config.toml
head_dim = 32
d_mlp = 1280
activation = "gelu"
norm = "layernorm"
qk_norm = false
attn_scale = 0.177
tie_embeddings = false
init_std_down = 0.007
optimizer = "adamw"
lr = 0.00102
beta1 = 0.95
lr_head = 0.00549
warmup_steps = 277
dataset = "wikipedia_en"
MLP neurons of a small language model. Each row is named by its layer, matrix (up: input weights) and neuron, and shows model dimensions 0-127. Each number is 128 + 24 x the weight over its row's rms, rounded and kept within 0 to 255. Numbers have three digits each.
A block is one neuron, or neurons of one layer that tend to fire together. Before each block is what it responds to, as a language model described it from the Wikipedia text at the highest values.

Description: Table header row boundaries
L6.up228:134180119130108119117100129134130117154131129118133128063144105169177114193128096145104092149138121128112117099136119120126118125112097168104108162097138101168110146133158145104162149145151143094125114082118136175144100117134164150111149109149116166091172143146145097083128109136133110103145121113150118136171137132157165132105139147077139153119086134091161108134128098142120145140118
L6.up249:158092126105150115155106097117137158134129149135126137180114130109202117127131183136146144116150141146117120123113126094092131106117134137106121174147112113120131160133118119119156101170154112156127124120159144160117135165148104138099128160103059127100147139162118148131122171116117135144110118146155150102167150133121096115154119089130109161124141107113150153142104138095133133156088
L6.up300:097149123063160165113097134155127131130109102148125131126119120203124117130148123128130083138133102109123126141136129101116095142113096131125168136109145123140154113094186151109109135125175158126112137141105157124188146144102106126143171170167138150142164120158164131115122134166120080171123116101151111137173172133117098143116098164133095177112098142115143118140143117154127132120098
L6.up318:133173129128136154104113133141144142143150118121147125120128149140143139129135121159117082177131129116154134098134130115117125130108104156124149138097168142114164095148151160137124137127155173118112159136122137086151116154083101130115150133133127165128140110151167123120127126158201108148154142142171157131142128085134068137156163111108140159082122143103131112120131122153153127080096
L6.up709:110128116164126152123103150102142141168123121127133124131136095134149154138154078131108148158148110119074116094181099124126136129092113136118151090123114116140114149131134109133121135157115129155095170159156124148151143107107126151151152135138082148119168134149118091112123119107162092102160092143139073105154148125122136127149121145107151144160124116104179141168108120140118117156112
L6.up833:105127118082138134130111091109128121124140145151116110117097108112147133123130127156140128076134145154127118103132135110105141097127164120118102111135136074097151116137112157161155148120100112120138117136128175101127130150111109119111144126127094094123121138133158132141135164137121104190111106095144132130126165141108102060143161146143155151129137129104171156108101115115093101154188
L6.up890:108140115143157115126098107126154120136112103137163137138157117148182145121147135154107101136122165130135071141154169147143129126125123134151138114102147141099127125105135126115133102159124120118144136088142098147116089114162167090162149166110100096098137146154160141124103186165120148144159083103150125130145179128121122103151163149121132156112103140133135111131077087151146124125096
L6.up1039:145193150161134203120104122147130114120095102122178140112150108152162130133140104152126113098102138107148145083174138139107112154149093136125157128111152113124112106071174127149128121132103151154101144116121148132109095109138182140122106140116142124125140104182135168161113127161144115126166106153145092116110139114118149136128148132110124142149107113098181096119130119148096134128152

Description: Main verb after subject
L2.up92:147139138097129163152126142154135149149145127128136128129120126131213169130100134121120111108133113152091095126101123105105095139102086099100118132127083141104138122113103114149154116138130135133128106131160146151102097113100121181121126124115098153112096100157143110150150087106084133151111107122128125127107160132107131114112143114159116140152139127110123085104103139097124148103128
L2.up109:127119086054138113144100129080128107161106148142162125127165117160129141130149121133138116125207105141133137131156123120110157101082108116151143119117070135145145114108110133106131101143118113111174116121148132115122138131123080139131168105100157122130135118165142119161124088095097120146136147111112136137160177167122112128123091146172123162179120156092155101150159109098144107126151
L2.up162:151147109122081118136091122118128128165205129117116118140148155121137106136150165135121134079142101107171123127110074089137107117141111138132145110108120147131136151111138125134118156137150153130116172137202163164118164105117106155142123093117113126094169110116150111123134143163123141146160126101115077122124162112136125130153123122154117172111133116139151113155152133099141098128101
L2.up341:133163086112136124139096126114140109123148134131103127106125165140110149113123127118119108111115086094120122107177143112114173140132099097092141115129107081142138142121119103093136144116128166148146102137157133095127144112179131198158159099100121149139127104143137105092123113120123115110145108150097103074147184136175106107141136094137157148136151148090169151118167166080107111086148
L2.up396:132115131090085109135112128081137146122148166133141086135159095148148169138145095156135158084162127128141155150136114126100119110081128121134159100106075113128166160130112140160109118137124126159144128136193126141128154098165119125103171109138139128123156127177154111159131089141112098082179129128093075116135197132131121059118117130102115132174135123104174124143146119099117095166125
L2.up763:135196086114124123132106132114118116140166125110125115112163179119113136153120121135136128141139110113124134095150094103114104088118126112119133130094113141196118155100135132096130103094145146115132123131155120147154159123117145150172147123095176136125143117144157166144173093129147138107171134100114099115150147181135115122117121130146125147130136153094204099131146128101113074119143
L2.up792:132175113090141134130104137140115117152116153126160135106136131124090135159127081105116094092162167094128091099175144111112103168078133138150127122133111133154142107116136161101138098125123122154112077096139130102103104114107147182145106110098140126142130136145166111125132115140106110125146113104145186142133163117139114146114118101092133178151129127082203145106114134083118111130141
L2.up1162:141123107097099139153086141102127091139163135132128140139104139130127196139102147135164128063126087128146142126115152080106133110097146098159136124144081156145106162107088126121130120126122116116083115140130087156111155102131107140120100121117106125147133141142124088165150099101100142161121165123085154131131187129118137140128138118154118191097168109126134126167132164110143103107119

Description: Article-start and table markup
L2.up246:127156113152109108126125144137137129183122143148129129115144142120190095093118144134092129140157078123131079116135117102140122105134089124112135132143112167161146121095163098084129143171158134136140143139173157119134101142162116171118165119118093164124136119187156148134129155126116131127184150075117075091144127172140116171142108128127102130154160159128188098170109150100135120122135
L2.up251:139165110119079138112110163085138136134126175133093133144117133147137184154129094164152123117153142171110140164092112086112112095082109113102167105103080153132114144105078147178124119119151114112106118129137091187110132117115117105103157130142166119137154117118132116141170097120141089164089143147078139144184136115110139101147138152154154150126109119090128152099131107148122163149105
L2.up274:147111113106111142136113135106146134156141186124116122128125112108115188137109105176138123114180112128102127118095156147074112122107092152137123150134119125174160148116121136132131109151139099136096114149145116139117063117135107193101157168121132072133093127146162087107137091123132139097153163138143108143150156160095117100117166146121125150146088097123142154122124098097100101121152
L2.up293:126112097115116176140103152140154170147149124141177145125145145128159168136129126145108113061141123135100073123116162114104116141138118126148144094161121106123155126123124130130098111137151099134083101123145113114086128097174109169144090105123120110098137121151148125158123154070125107143164127097118135112137172137138110137133141114158160171125123128105163145105126147084122095099141
L2.up519:163110110152159134155120083087135105144140156122143099153126137129096151146148100159149144122178115143106080106119150110134115116111131147131093136137140149149146093092149161115125161154160140123092138134157137129149055156121141133121151165089105095141135135141160148105109165129141157113155123100119107135116118149116115118138162157149178125149080140097143132169111095102098103105139
L2.up843:143135127136113141131109135101140129104176144115106133104157133103127154133116139135112090129138129134133129157102140139080132122116090115168135114139136112112143149162128165082136101160142106095132118131119141174120088108138111117127137133151152062132119151086134166145181111077148112124107152135135121145165153155110134163119117140158183156108120111137133122120104121129141124147148
L2.up1022:150170127103082137106094133110146129138160179126113162103123167109088135154147117155134117109133176152105122117105101104120089112124133153150142105113137106154140134110120128108143134124160130171160180154160157187123085140127128151108156117131127082101121149164155097097112142132150124120154165122124114130147149130117113109144127162099097192117097149092128128140131098169098080128119
L2.up1170:123125105129129117137123139129162144168169194110134139116118111129140119108153114142104096130168138140136086167089132093126126123084085184133126119160140095142123102093141121089146134151155103119147103139126116158134073120132153125124138113135119106088135168153142125098094148141132142135133169144131146117176156137138136141109101121145150144171140115087131162172116152096117131140100

Description: Defining copula after subject
L3.up566:140104112088109096122112097121127099167120168120124057082132138122103114133137110125150151083114119168130115147102095091105136119092130137142146097112102092161109155071122134146116164102137120101127146136189136161150120109121119113108142119159115137077147142156141107113143103164120116132151157082100077137111201129127130127153127118120114141097128131141140084162124124132115096148120

Description: Verb-completing word pieces
L2.up262:115174109131137147116106104145110135132116089129152108134111181166129114128125150145117119140096131112131094099149119112141131179114131118124126120112094127144120107103160109133077102149116171125144127167117126161155131142102144120182131116132165132139101096071116154107170092128132069144119106107117122096150146163128131137107166121167104135094123165124132071116142133158113085117145
L2.up363:150144151133128104130128088138171114130137154110141107105145148161134139144117140135123129148150077072071121127126126111148163134111121103196118141139109127092160105122130098094125177125119159104135110138132175150130143173166138146149126118149111122081125143125152111102095114106133139119125111110122102107156125125220123133121094112124113127085144124126164113181120136121140145117138
L2.up624:126108113091154154142109147108140151157137107116152112138132123160127121112141164116127140093141096100155089148113093132103110131136122143129131145133139093122122143133155131084075168099118164122143142121176117122093140114118144133173145111122144175093161123140150154128092160099151095155135158116128145121201155120202137119096085093178125144117130158130191122100108124133084105132113
L2.up676:139115152098153181137115120106129135149192126088117120116129125156134131137139102138131097125115112120138107122108135150127104143125130133149118136116094100128147100134158164114147110114146163104159121200126116198151134131071104140123119131164180068136122127126128134122150129126100117140145109088149155136152140127109127146088145140150152145129122114119139084126125133140139116079151
L2.up836:125129112099110185148095131139163106122119112140125158176138117164081145120140130150120139112120120137175130142105146098108132159135143093159122118154113156118136140110113127119127124137126135137159184159137129165149156068107063123161120112167146089130112102094123141141139113092107108132114172132141142101178173107128125162125106133150126155150137155108134119125146134147153118119134
L2.up1094:143115128098138130133112084154146121177135091139133095093113153184133125125115094140128128130117086129132138131131129149113147122136136110168130139135094136089152110110184142087100168141100166105125148151145159134143131104074106125147102102187136116103088111121130125157128108125143087115111132090151148078173155130124122127106123145151135135106143130187122090120162156106119129091128
L2.up1220:151101134128115111138121094122133153175102129146155105110124101197097117099167127140119122119131122149106102104132123109104176158120119108104116127151074125134128117131130137134109114157109149127164160160157146142159114105105066145160091098166078143088132129110152095112143151155124127108142142102137159101121158134170123122089104084163136125142139160124103119141155152113101109117137
L2.up1279:136105124143145127142120134139148124134106116150111152114155180177127175088118148158102121108155120136099144119134122148118130167135134117174136138156106099131128090031143144120112108154085122163136156143155146118106159160140105147182147102168135109103128102123140152125137118138154112093138189101165136108186137130141123081119134112168098131166133096132165126141119139148127124122151

Description: Transitive verb completions
L6.up285:127155124098087127124118105118132137117120150145152108137141108195164140118134117172135166097131122077145110112099143146118119148136134095137135148129169160154149169096114119107087143160111207080166152138153199179141092136155101116152101169121135109127144118143170152124120112090098076097138118098152131108166112141133131098090119136114128122141153163133152122104127138142121096134140
L6.up338:140143154124102154110118121104130116153149126075110142098139109183135141117156100145133129084150161125112133118126108125122140108116119142141128141114134132107145119109122135151127129169125161087150157184151126137150124136102122112110103137129119075105098159144155122115141122122118104115106103126157161117149123152128134132078133095175133137154190086128121096152122162153159103108126
L6.up606:163138113126113150141120079084170114140097124123164113175123160208171130143145072151149145065133118111112121133154128149076137089134138139144103092119079143122138173085148102116123128129115168090169171119145128129144133148080146113189109090120130149125095156100143127131125095120125115138159105085143154110163147114138134112121107143123120134146178138119136103111069149153134146094135
L6.up659:133137148110149100121114121168140107163115114122163136147117107149155099144132105133071134125104118154103113129138148107123121105146134116117139105148093151098146148114112111139077154155120136116136097135122127105178113132121101126148136128119118149119121111097125127131093115120109091167132099121140144031143123138148125134180141076126167132160187165126126144100091194132119134110122
L6.up687:134152142095106085121118117147127151064113142101118095139119129171163152136139117156116142120115095099106135108163110107084108133139115114115130150089095095115155125116153105068135137126088182132135159156160117159192106129140101125129136143112123128136092173117135110119133119146105097117113100092115132124133155170133108110119170095112136126130181154114131108103109149140154099103147
L6.up931:175175119145145124125115129152145125138162156118096149113132114184132143112169111110130094123165114155120104117123115150137155117102104160123123133171101150151164105099152132086095137103114119107125121094176122087107101124138153159144150151066111121111128134102168098095112160180105082201129121157136136100130139121175097124118120115146147135145140163095117161097085157144154122117160
L6.up1126:124118129161170123141122105104139116092121125083158113162130178164107117135113147130109124126193127100097143146142089147119181119098107144153124125105087128125129118110087127120108122131127120090168130132146139145158163173112148132179124121103099134123141128125135166091125115156111147111129116105122113123102125162136129101102122111157126129142136132129150111145102126118111091101115
L6.up1215:124173113081092069132112127087151134153125135161107109122105124207123190124103143149108146085173113117106100101153100105155147125096123132132155146115118114150155100134117125119118094156161164122162110111165170124147079120112106130148169167145147160142120129145131137131128134129148119126124113133163166114114162117151120135127138105116090140103137143138184142136136158100123098115159

Description: Table separators and predictable continuations
L3.up116:133155134109098123126116119113124103133151152125131121160121140137136169141151149141104137113140150149111101109110092103136094112153100143169163133112148131188139097090170125120119081134135156113132159121200136180171144116088169142145134126148125109148159137137136131132161121159121150130165121092129113135139180111090129158141116105109106146129149131148178139116104126162142111150100

Description: Predicate opener after copula
L6.up2:146163142154109159108090155147151119104138103106110109076187107129131156187148086129133123125143127101064145135156153138120149102106058161156170111099086107166121163134129134120144143128170150167097139095155153145127110097112121128168148106092115106144129128110152143126120128158122116159117119146119065139114130106170108113118156162123106173145109133079128153157122106102124131133136
L6.up208:153161140142123117144119117122122113162146157127119089135154120139112144158147116146142131124091139125128128119134155086110090102079079156106157095162121118178122132079127142184126154138141132145133161166153089108191090131096155133121136095087169129110134117145142145178147113144146101127149139183106156138103166142122088118137111125141120134098109097128146099177140124098106085073118
L6.up705:146125142151162118134110131103150146169149105154089102128142163141118129170143160157101106123172121141095166099105099145116135169119058113107136149118060132174107098122101125164140128155160167130125160119186100136097114121120121145103119119175089127120119116128137107107128158121108118127159124131125113120123133166179104100128166103119104153134136135105143073128081110116134141082128
L6.up725:144148083090125137155114138147122140164157132134108116148103163126103176124126138128124086144173118154140174121141078119100120122102126165154153127165104129120170114113102162172128142129143124112104124107148172136158200096119144127137126115095098115147150105154111126121163106146117129132148105093134079126157128136121105148165138113099074160144114136093119167147121124066148110154132
L6.up795:099178135129108162093106118145150130143126136137103133118154100144129137149171125121092121108118140140105101158149077132116122119094073133165154118125091136121156177103091139132146115116129120136141067140144111135159077104124133125115135148149176110114168104116166114140121108141106081155117151142129108112141139101149119120102148137097126148096135175082138144174108127142106134117134
L6.up1050:134157146109076126119114094140154143110184148099101087108132150116133156171172166143126138142158146124104143129136099102103111117124096128178153121118093111146119132119102127138154167153149174101153128105172136156114158136135120113109127083097107165134139098118138126127133105127075095085166137109106120113154123117158127131149153128107076146104183162073126134155114130085149124129141
L6.up1132:138110131148158134083110146119124130155172095136081134116127162114102113153104125151135119169132108126102148127148107150103106100084122145105159117150078169170121131107091122147120118140116132144137159162111107094131172138129142166109152110121080125145120091143141133159144162141106113111123129103109102119172131128121097119159156132155115134105113118142128138153087133094102109111114
L6.up1268:133137098086125142151108117095110103136134124130146119179159099116114136109130147145133146078154116097136120153138141129094117106122095098123132127151123122145129156130122124142135167154153135142098161136154131118140165134147152162139136123140112116144128117149147113165146149110101153107180106134116112135103149131140141113160136100151119149111144111047179114135120138123133130137124

Description: Complement-taking predicates
L3.up506:118128119095149151127101109132147112150122147145112154154136156143098109123138131142116135122130106126154116144098088128117124127139110132135119161110101095147113145078107122096135122139134144119170142182139111163118166145098135114165134142077139151128139124089132144111151146141101098142117164092129161076174123125171126149095104124172125145110157156116154104129127138126099085093134